python train.py --num_hidden_layers=13 --intermediate_size=768 --vocab_size=2048 --hidden_act="tanh_gelu" --rope_theta=10000.0 --tie_word_embeddings=false --lr_head=0.0489 --decay_fraction=0.822 --final_lr_fraction=0.0 --batch_tokens=131072 --max_steps=3375
MLP neurons of a small language model. Each row is named by its layer, matrix (down: output weights) and neuron, and shows model dimensions 48-175. Each number is 50 + 12 x the weight over its row's rms, rounded and kept within 0 to 99.
A block is one neuron, or neurons of one layer that tend to fire together. Before each block is what it responds to, as a language model described it from the Wikipedia text at the highest values.

Description: Sentence-final periods
L5.down124:63 68 23 30 46 68 54 35 52 69 51 37 38 34 62 42 43 54 51 69 49 41 55 65 38 47 47 53 72 45 49 54 31 21 66 46 43 43 37 63 44 61 56 60 63 47 72 43 47 40 61 65 48 56 46 59 43 71 42 46 51 57 49 60 59 48 49 68 55 31 23 60 51 65 63 63 62 37 48 48 66 63 41 49 66 45 43 51 47 48 57 60 36 28 41 47 58 52 38 65 26 33 34 54 65 54 41 60 55 53 60 45 52 57 60 50 66 28 49 26 49 42 57 40 39 44 43 50
L5.down192:36 28 51 54 64 52 44 46 51 56 41 57 54 40 57 52 73 59 46 47 48 49 52 58 36 64 38 43 63 36 45 45 50 55 40 56 44 44 54 63 18 62 49 47 29 33 60 67 34 26 63 37 42 48 54 35 55 58 44 39 46 60 68 52 50 37 53 31 54 59 49 53 59 49 50 58 54 42 51 44 36 57 36 91 55 58 38 62 58 60 35 50 57 29 47 51 32 49 63 51 64 42 55 42 60 59 48 47 54 62 71 29 65 78 64 67 33 24 49 49 60 41 54 48 56 51 35 55
L5.down377:49 45 52 37 29 53 27 36 50 63 51 26 37 22 56 44 46 52 60 50 57 43 45 53 52 53 54 65 69 54 43 33 58 50 35 56 57 39 59 64 56 43 37 48 40 41 45 55 30 46 54 51 44 66 53 64 36 52 52 53 28 42 39 62 56 60 67 39 60 44 38 38 32 49 27 41 44 43 54 72 44 56 41 37 77 58 74 46 72 44 51 26 52 25 68 47 57 35 61 54 59 50 43 34 57 66 41 22 34 71 62 39 51 42 24 54 59 61 51 55 47 62 57 75 62 67 64 52
L5.down423:38 48 47 25 52 38 62 39 46 48 42 46 52 39 23 41 48 44 78 56 72 26 57 48 46 61 36 42 50 35 36 39 29 52 57 27 67 80 28 49 26 50 47 50 74 67 55 67 43 45 39 55 62 38 37 60 39 38 66 59 40 46 42 58 55 60 58 27 52 54 48 60 56 49 54 62 56 39 27 72 37 54 50 60 61 57 60 49 62 53 63 64 32 22 51 49 24 58 39 53 44 49 58 44 49 54 60 78 38 56 63 40 50 66 70 53 59 48 52 52 53 58 35 36 73 46 67 59
L5.down451:22 55 67 52 45 40 44 50 48 51 36 39 59 52 52 26 35 47 54 57 55 58 49 58 50 54 51 43 89 46 30 41 38 62 57 53 50 57 48 60 54 59 64 66 62 53 48 51 54 54 47 41 46 54 45 51 28 47 56 40 59 45 41 34 62 21 75 51 43 31 58 62 69 43 89 55 76 38 66 61 48 61 47 67 41 26 62 43 46 25 65 62 49 26 44 40 46 59 55 51 40 60 59 83 53 52 61 52 65 54 61 51 51 31 37 54 53 45 53 48 62 29 32 41 68 38 55 40
L5.down519:41 77 43 61 49 61 55 22 31 62 42 47 59 43 32 53 63 34 48 48 57 76 57 44 38 54 49 66 56 48 39 52 37 65 50 38 34 38 19 66 48 53 41 60 57 47 42 44 30 80 46 36 36 46 42 31 64 55 51 55 51 52 78 51 43 63 42 38 56 45 43 54 49 74 42 55 49 41 48 42 43 59 61 53 73 44 41 49 54 46 66 55 40 32 57 64 50 77 51 28 68 39 43 58 56 33 52 49 30 45 50 33 41 48 42 40 50 21 59 59 42 70 53 69 33 56 51 48
L5.down628:56 50 48 36 38 48 57 67 72 42 55 41 50 29 62 41 57 41 43 38 45 47 50 38 36 67 27 64 71 52 33 49 45 50 41 36 64 54 48 65 43 56 60 72 42 49 57 40 23 45 57 47 50 63 49 37 38 56 38 46 52 70 76 51 56 37 58 59 48 52 57 51 37 68 48 55 50 29 60 37 39 51 32 44 63 48 28 48 54 72 63 34 50 36 42 42 41 29 38 62 17 67 50 46 42 62 61 64 37 35 66 38 43 63 32 40 34 59 64 57 60 67 60 39 61 60 41 66
L5.down715:44 56 31 62 68 47 33 61 55 36 52 60 63 29 35 40 67 38 51 50 79 51 37 49 48 50 42 52 90 65 48 50 54 41 45 46 33 58 45 44 44 56 36 49 44 52 41 43 65 57 49 44 25 72 66 42 25 48 45 53 74 53 41 64 69 57 58 44 45 39 72 50 45 55 55 31 63 30 74 56 57 50 52 54 74 68 39 42 54 69 63 62 37 42 61 41 31 53 75 74 44 65 40 59 42 45 53 29 61 36 38 48 33 44 31 48 38 51 33 60 48 56 33 42 56 47 56 64

Description: Word-initial letter fragments
L9.down532:51 47 28 43 40 50 52 45 52 62 30 48 35 32 35 36 57 59 62 52 57 39 44 51 71 60 75 34 54 39 48 54 45 48 37 75 53 33 50 39 46 60 42 48 57 59 40 63 36 79 63 57 56 57 73 64 53 71 40 52 50 45 67 58 45 63 63 33 75 33 45 45 72 38 63 67 41 50 24 48 58 48 54 53 55 62 48 64 48 61 41 43 63 43 50 40 47 42 49 40 44 65 68 57 59 46 65 71 56 48 40 70 45 42 41 63 59 49 66 65 47 41 68 42 21 32 47 42
L9.down635:40 52 38 48 41 61 35 60 76 48 58 53 61 61 34 35 43 49 39 42 76 64 57 66 53 50 57 47 27 60 54 41 54 58 59 31 41 48 54 30 45 47 55 51 69 56 67 27 26 75 57 48 35 42 38 61 53 42 52 40 41 63 52 82 61 50 52 45 39 53 46 47 55 43 45 60 53 55 48 23 74 55 64 45 65 53 41 53 25 62 52 43 67 59 53 57 54 47 52 82 57 51 71 60 55 42 48 48 49 51 44 43 27 62 27 48 38 39 51 36 41 63 39 55 51 40 24 43

Description: Preposition "on" and kin
L7.down67:33 62 61 31 52 70 59 56 51 48 37 37 60 64 28 33 50 55 39 46 61 60 42 36 50 62 56 36 25 52 39 35 40 39 61 52 46 43 52 77 53 60 55 43 71 59 56 55 59 46 53 48 56 18 71 52 39 62 58 50 57 34 47 43 22 44 48 75 48 45 35 56 46 56 45 53 24 55 61 47 42 41 39 38 23 61 46 30 61 69 59 47 60 74 41 48 38 45 63 53 65 35 25 40 61 52 45 51 28 63 56 61 46 61 55 61 42 53 65 54 66 59 54 55 56 32 66 59
L7.down326:57 64 58 35 50 51 51 40 50 50 59 43 35 47 59 50 48 67 19 37 38 67 55 41 34 50 69 43 33 47 40 36 44 68 62 44 54 43 43 53 70 37 64 55 64 51 47 45 37 56 39 61 37 33 58 47 27 53 56 57 42 37 40 47 43 49 67 82 53 69 49 39 47 60 34 49 31 44 54 51 39 48 29 70 43 57 64 70 40 58 58 70 52 38 63 55 54 47 60 66 24 40 65 48 38 78 42 53 35 48 55 75 54 29 60 44 81 57 36 47 41 51 54 55 39 51 26 50
L7.down455:49 61 51 58 57 60 48 41 56 57 49 24 41 71 50 66 69 34 52 39 46 45 46 27 39 33 45 61 44 37 65 51 54 49 43 50 51 45 47 61 56 62 47 49 42 60 67 54 67 61 46 47 59 28 42 34 73 39 54 62 49 55 48 46 58 61 43 50 54 64 45 49 67 50 44 46 56 78 59 60 30 31 79 61 51 44 60 44 50 66 22 68 56 48 65 49 29 51 31 59 65 48 18 71 53 53 46 51 76 29 48 38 57 43 32 38 45 51 24 36 50 48 56 41 59 29 51 54
L7.down647:44 45 45 56 52 59 55 52 42 57 55 31 50 46 44 50 23 47 64 51 59 38 48 59 49 56 62 54 35 35 54 71 33 56 54 35 38 35 40 54 39 57 54 61 33 79 46 49 51 54 46 60 65 26 22 52 34 43 23 57 51 58 50 59 61 37 44 43 58 43 50 67 44 39 50 55 82 51 53 72 44 65 59 45 55 40 46 18 32 66 69 61 42 34 70 42 43 62 48 66 35 44 64 60 56 54 43 54 31 45 39 48 32 50 40 59 43 42 63 60 58 34 40 48 46 56 45 51

Description: Mid-word pieces and "on"
L5.down34:27 46 56 53 52 44 78 51 53 60 66 36 44 35 46 40 52 42 54 49 72 56 66 45 48 41 39 50 37 54 40 57 35 42 44 55 42 62 23 49 52 56 53 59 54 45 54 50 48 75 53 31 54 48 49 19 63 46 45 44 84 47 63 60 27 42 42 44 50 41 62 65 40 45 38 18 44 45 37 47 55 53 37 50 38 44 30 32 52 62 61 37 51 46 43 63 42 57 39 42 41 45 57 62 37 60 39 43 62 75 23 60 65 62 40 39 50 80 50 83 49 48 72 58 51 34 56 54
L5.down259:38 56 38 58 59 37 39 63 42 38 33 33 33 58 58 58 51 64 63 71 43 58 56 72 62 46 36 65 50 71 44 43 50 53 63 71 43 53 69 58 42 36 57 56 39 49 54 45 60 43 47 60 59 28 63 71 53 48 52 48 35 45 22 42 46 18 43 47 38 58 54 49 55 39 40 55 46 41 63 39 49 48 79 58 42 39 47 46 46 50 57 43 58 43 57 51 51 50 55 17 42 51 55 53 69 35 51 34 38 59 59 74 58 50 32 53 50 40 42 29 58 44 84 49 52 69 58 66
L5.down272:56 50 41 33 59 46 60 26 66 60 59 31 46 42 69 40 36 55 23 55 35 55 50 60 60 33 28 68 43 61 38 41 59 34 40 39 68 50 53 55 51 55 58 61 38 49 53 58 43 39 36 65 54 37 36 40 66 35 27 59 62 46 63 43 43 52 54 46 46 38 39 48 30 45 53 48 28 56 53 45 54 44 64 49 42 43 50 48 41 57 58 49 64 52 64 67 42 39 26 62 29 74 42 58 51 30 44 58 50 51 47 43 45 45 40 61 48 85 63 61 55 91 51 45 52 58 56 53
L5.down273:26 52 48 40 70 59 59 36 57 63 29 56 34 44 56 57 56 51 61 68 35 41 54 33 49 63 67 50 53 41 49 63 59 44 35 51 51 39 43 47 49 52 48 28 52 39 44 43 55 35 36 51 56 55 68 29 73 45 36 52 66 52 19 46 51 45 49 49 44 59 51 43 54 38 57 61 41 49 56 48 43 59 54 45 42 64 40 47 53 54 48 63 45 46 38 67 43 40 50 48 66 63 77 48 67 57 30 54 69 59 65 34 68 47 72 62 49 43 43 38 38 40 58 42 55 47 29 97
L5.down383:45 75 38 58 56 57 55 45 58 64 42 27 62 50 52 43 40 58 48 46 55 60 41 45 66 38 46 42 62 29 59 49 33 35 62 63 34 55 30 38 44 30 43 66 55 66 53 53 21 53 45 39 64 54 60 47 39 30 60 42 49 59 54 55 65 56 59 72 30 46 48 74 53 61 50 37 59 52 52 52 57 32 30 38 28 48 58 37 46 29 37 30 41 44 74 43 40 58 47 51 44 86 59 67 61 42 49 38 74 48 60 45 57 48 37 37 45 55 55 38 43 68 65 56 47 43 46 34
L5.down446:51 55 40 43 82 47 40 35 51 48 84 55 48 42 11 65 75 58 38 35 32 52 40 82 62 43 45 66 58 71 52 57 38 54 30 47 62 58 49 73 33 41 49 31 53 40 46 52 49 53 62 66 39 61 57 50 50 62 51 42 44 46 44 46 45 45 45 38 28 35 57 44 46 44 38 53 48 41 70 49 49 57 36 40 49 04 58 50 47 39 48 35 60 46 43 62 56 57 56 62 80 37 32 70 50 49 39 35 51 39 29 61 39 53 55 66 75 39 47 76 49 54 65 44 38 42 44 65
L5.down514:42 56 33 51 43 38 63 59 54 58 62 44 48 60 35 46 61 55 59 66 56 47 48 22 64 32 65 54 27 64 30 61 69 44 64 71 43 56 43 55 45 65 39 58 43 55 34 34 36 66 65 53 41 68 49 54 60 53 37 63 57 46 38 35 48 43 67 56 60 37 28 52 34 35 38 59 18 45 49 56 55 47 34 49 54 54 42 34 26 66 51 46 57 46 68 72 47 50 31 60 43 69 62 36 68 69 54 39 56 51 49 53 75 52 28 69 53 58 41 49 47 62 52 56 64 34 44 49
L5.down558:40 53 48 68 48 43 60 38 68 51 47 30 29 67 41 53 25 49 65 59 39 53 57 58 46 37 53 55 30 32 54 43 60 36 60 48 47 63 36 47 49 35 63 50 59 49 45 41 41 85 41 60 62 31 42 38 49 38 53 52 46 35 43 56 48 62 58 53 61 36 62 25 51 54 41 55 61 67 34 39 36 54 40 63 47 65 58 37 48 51 43 51 35 48 70 43 37 45 45 24 38 64 50 19 38 45 51 49 60 20 42 41 70 28 47 45 46 68 61 81 51 50 68 39 51 54 48 54

Description: Wikipedia section heading markers
L5.down437:52 61 44 47 56 54 49 34 37 54 49 68 48 56 48 57 54 42 67 61 30 53 24 48 54 48 36 49 49 60 46 53 47 36 60 43 44 81 32 30 38 43 62 44 36 73 46 39 69 79 63 71 54 71 43 39 53 47 53 46 50 52 40 46 32 23 44 41 49 54 45 29 53 65 53 40 42 44 28 48 67 55 44 44 46 52 49 54 22 60 38 43 63 57 46 54 76 40 37 38 59 42 38 39 67 69 45 73 59 40 77 54 38 66 48 41 30 49 64 74 46 31 51 74 55 46 52 43
L5.down457:64 42 45 42 20 44 38 47 51 59 31 49 69 49 54 69 56 48 49 37 48 51 59 45 42 82 40 36 62 54 60 73 38 46 51 32 42 60 30 50 34 37 51 53 53 48 63 39 27 51 46 28 38 42 66 42 73 57 64 48 50 56 42 66 57 53 43 52 60 39 57 70 47 36 60 54 68 55 37 44 43 29 48 46 29 75 67 45 50 57 38 58 57 59 45 54 49 39 45 54 49 58 37 53 64 64 75 51 61 44 54 61 40 29 59 69 36 52 39 48 43 49 47 50 56 40 43 61
L5.down481:35 46 55 56 68 23 33 51 47 46 34 48 47 50 65 48 49 36 41 53 41 40 52 51 71 72 33 44 60 44 48 53 58 45 33 44 44 72 59 70 35 39 48 55 73 64 72 50 62 28 63 51 31 53 27 62 39 48 49 41 57 45 54 78 49 52 62 45 47 59 41 44 49 37 53 49 39 57 66 39 55 49 45 58 18 41 49 42 46 55 51 53 37 52 55 40 37 31 59 23 39 62 53 76 57 38 42 71 61 39 68 13 48 52 59 22 52 57 41 55 50 49 65 55 52 58 45 72
L5.down538:66 44 51 57 45 73 42 47 42 40 45 57 68 28 22 80 57 64 62 52 59 44 48 44 41 51 99 36 50 47 62 55 52 30 54 52 49 28 70 46 54 59 55 52 36 58 49 56 46 49 49 44 58 54 34 64 43 38 37 72 51 63 37 55 42 44 61 44 45 50 66 73 42 17 43 43 54 29 45 51 55 40 47 59 38 30 67 64 53 45 56 58 49 31 62 56 41 51 58 27 57 55 62 51 51 32 49 42 41 49 39 42 48 51 57 47 62 32 48 41 35 65 49 66 59 33 63 74
L5.down584:39 53 56 50 53 40 52 57 55 40 44 58 61 52 52 40 59 26 44 47 68 59 44 33 38 62 36 34 42 66 54 46 50 58 51 60 45 42 65 51 33 52 74 63 70 60 53 48 42 30 24 58 65 66 47 50 58 41 60 60 61 35 56 54 51 46 52 48 70 47 61 33 51 56 56 63 21 55 51 64 57 68 65 54 50 65 66 55 59 62 55 53 40 54 43 58 70 15 49 39 35 58 43 69 64 65 41 55 39 61 37 47 39 49 56 53 54 48 32 37 49 37 66 44 64 60 13 47
L5.down587:53 37 49 46 29 47 44 40 67 35 37 56 58 84 73 57 60 51 54 42 61 42 49 52 38 67 66 35 51 61 51 61 38 49 77 58 55 47 35 76 59 52 79 60 63 54 67 69 45 56 35 45 30 57 47 49 34 45 43 49 32 57 33 54 62 48 72 51 46 59 55 50 36 44 54 45 51 42 34 48 65 60 60 42 53 47 61 49 50 52 51 67 53 60 50 71 33 57 44 24 48 56 63 53 42 38 27 57 58 42 53 52 50 49 50 63 55 44 49 30 26 60 44 66 34 53 39 52
L5.down645:34 44 45 56 65 43 39 54 56 53 56 58 40 35 64 11 46 25 41 61 63 48 58 53 50 38 45 60 28 54 62 60 34 56 65 78 50 52 42 45 51 49 64 31 44 44 48 51 53 37 41 42 61 62 59 70 69 57 45 39 52 50 50 40 46 61 41 56 51 31 37 24 62 51 59 51 32 49 66 49 51 41 34 59 44 32 42 67 43 39 36 33 63 33 62 56 49 49 71 68 40 76 50 41 46 27 56 72 45 40 53 55 52 60 35 48 33 60 55 51 51 34 45 48 43 46 67 40
L5.down669:50 71 61 41 47 57 64 27 31 17 54 53 38 54 63 35 57 49 62 46 69 44 49 56 74 48 35 61 36 45 48 28 50 23 39 39 50 51 37 52 41 38 45 41 57 62 73 57 41 51 69 68 64 58 33 59 61 46 70 60 48 59 55 50 67 74 57 46 41 42 69 37 60 61 44 49 54 43 48 26 48 49 67 26 40 42 60 48 58 40 47 60 56 66 61 57 54 65 66 46 53 51 29 44 44 53 45 54 71 22 52 66 40 29 58 63 72 61 54 49 49 50 50 44 45 42 32 56

Description: Mid-word fragments, heading marks
L7.down178:38 48 62 49 45 58 55 54 36 38 45 46 54 51 35 49 42 64 33 60 57 49 60 36 51 47 58 34 49 53 45 46 47 40 46 67 59 39 61 63 63 48 48 59 50 48 43 52 49 49 61 41 45 56 76 51 39 43 61 48 69 48 39 50 63 62 52 51 58 39 57 36 52 47 51 55 48 61 40 45 69 41 61 95 50 55 69 48 40 16 33 50 31 48 41 47 71 62 67 59 21 63 23 63 47 58 73 48 32 39 60 57 41 55 49 52 51 57 42 60 59 62 71 46 37 75 49 11
L7.down398:44 69 36 48 38 49 40 28 57 35 59 58 50 57 78 47 42 51 28 48 50 62 48 36 44 22 26 55 38 64 55 41 60 66 55 76 61 43 53 39 60 60 59 64 55 48 45 51 74 40 58 71 28 63 47 25 45 42 47 44 40 50 53 76 36 44 42 65 56 74 62 67 45 69 45 59 61 48 35 51 50 37 67 50 32 45 46 29 39 47 31 43 47 39 49 43 50 55 69 46 54 58 43 23 61 62 60 37 53 25 53 44 45 61 55 43 66 44 47 47 56 56 49 31 41 37 32 62
L7.down462:36 65 42 40 51 65 33 55 50 44 49 45 60 42 63 47 28 58 45 20 54 70 70 42 61 53 50 59 24 70 48 54 57 48 56 57 41 66 42 43 38 36 31 55 68 57 47 57 54 32 65 53 47 55 39 38 56 26 69 74 44 40 53 68 27 36 42 80 59 47 60 64 56 57 40 36 49 50 72 53 63 47 54 59 81 63 21 52 39 70 42 69 53 53 48 44 50 46 44 43 51 60 57 63 46 36 40 39 60 55 52 53 50 44 34 56 51 50 38 29 51 41 48 51 58 45 55 20
L7.down526:45 38 63 41 50 58 57 47 65 61 54 59 62 38 45 19 04 61 36 52 42 55 59 52 72 45 48 61 21 37 56 44 61 49 56 51 55 35 51 34 57 52 40 51 36 66 56 48 38 23 21 50 65 53 32 48 46 67 48 26 50 50 77 35 52 48 47 59 59 44 52 43 43 66 52 53 57 46 64 47 62 55 59 49 49 50 54 62 49 51 43 49 43 69 51 40 54 64 41 65 50 73 60 62 46 42 31 61 69 47 42 59 61 65 62 36 62 60 59 66 54 59 40 36 50 67 45 44

Description: Sentence-ending periods
L7.down126:41 45 44 56 39 37 35 37 57 51 46 66 49 65 49 40 65 36 57 40 53 47 69 71 50 52 49 52 99 30 52 48 54 36 37 54 53 46 51 45 42 64 82 34 21 65 54 38 38 48 61 42 49 63 46 32 45 48 68 53 56 37 50 56 41 45 54 58 52 39 45 56 49 74 47 59 56 41 46 57 39 55 62 58 57 34 47 67 61 40 52 71 33 55 77 46 63 49 51 54 49 43 63 63 45 62 41 47 63 59 59 38 42 67 35 65 51 48 69 62 66 43 52 38 48 35 49 40
L7.down380:59 54 46 77 64 41 36 60 67 33 30 53 43 49 54 60 65 41 48 59 60 57 53 58 53 57 44 68 79 58 42 43 57 46 43 37 61 33 50 59 38 63 27 50 58 39 76 68 66 55 56 61 62 37 49 44 45 33 34 50 45 62 50 52 24 35 52 76 57 42 34 68 51 67 51 52 38 49 43 55 49 46 33 42 64 42 59 49 42 62 55 51 47 33 35 61 41 51 47 57 50 38 46 50 75 62 29 49 60 54 66 53 37 51 57 53 58 44 68 55 62 46 51 44 49 28 50 46
L7.down510:39 42 48 56 40 47 39 46 71 53 68 39 71 40 38 37 46 66 60 49 57 39 58 36 24 58 50 46 74 42 38 56 47 44 56 35 29 39 42 50 46 47 79 45 55 58 66 61 62 57 49 52 46 38 48 32 64 49 52 46 70 31 42 47 47 55 40 55 47 41 43 55 37 71 55 68 83 66 45 45 40 49 58 62 65 47 35 44 56 41 31 53 71 54 46 32 46 52 45 47 56 49 54 32 58 63 50 63 87 44 51 56 19 43 48 49 67 43 40 61 38 37 60 52 68 41 50 29
L7.down614:56 23 67 64 34 41 54 44 41 34 54 30 63 42 52 62 57 39 77 44 74 33 43 28 53 37 24 53 50 69 42 58 35 60 64 34 44 44 35 59 58 59 63 66 53 53 44 61 40 44 54 30 41 53 50 62 65 55 51 60 59 43 38 62 47 31 50 50 47 58 55 46 50 51 43 40 34 42 61 42 58 50 42 61 61 51 49 42 35 69 45 54 23 45 79 57 54 34 46 46 48 58 38 72 63 44 59 62 60 45 80 32 37 40 51 56 53 63 40 38 50 74 54 61 35 58 62 45

Description: Sentence-ending periods
L9.down280:51 35 58 45 69 41 45 65 44 55 36 60 43 47 31 44 48 23 47 55 49 32 25 35 67 58 36 55 60 54 50 49 45 44 53 30 51 69 47 52 61 43 48 60 53 57 45 72 39 29 44 61 48 59 45 62 52 36 51 49 57 24 52 45 56 31 46 54 51 51 47 42 42 61 37 50 48 81 69 31 52 60 63 51 28 53 56 48 52 21 47 56 58 43 16 44 62 31 48 47 63 36 51 47 46 27 45 57 50 47 30 58 57 27 30 48 68 51 69 49 55 43 33 40 55 57 56 54
L9.down413:46 45 33 53 49 50 42 48 59 59 56 54 54 53 63 63 65 47 50 75 46 39 72 44 41 55 42 45 85 53 51 44 48 41 60 39 49 45 44 35 35 53 63 39 44 33 58 49 36 67 66 50 46 71 60 47 52 82 42 62 44 49 66 71 50 39 56 40 31 28 46 43 45 61 56 67 20 45 44 46 50 35 43 59 36 22 59 52 39 57 40 43 61 46 33 60 50 33 39 45 57 53 57 78 60 51 48 31 49 50 57 68 36 49 61 45 70 46 49 32 52 42 64 52 63 21 61 51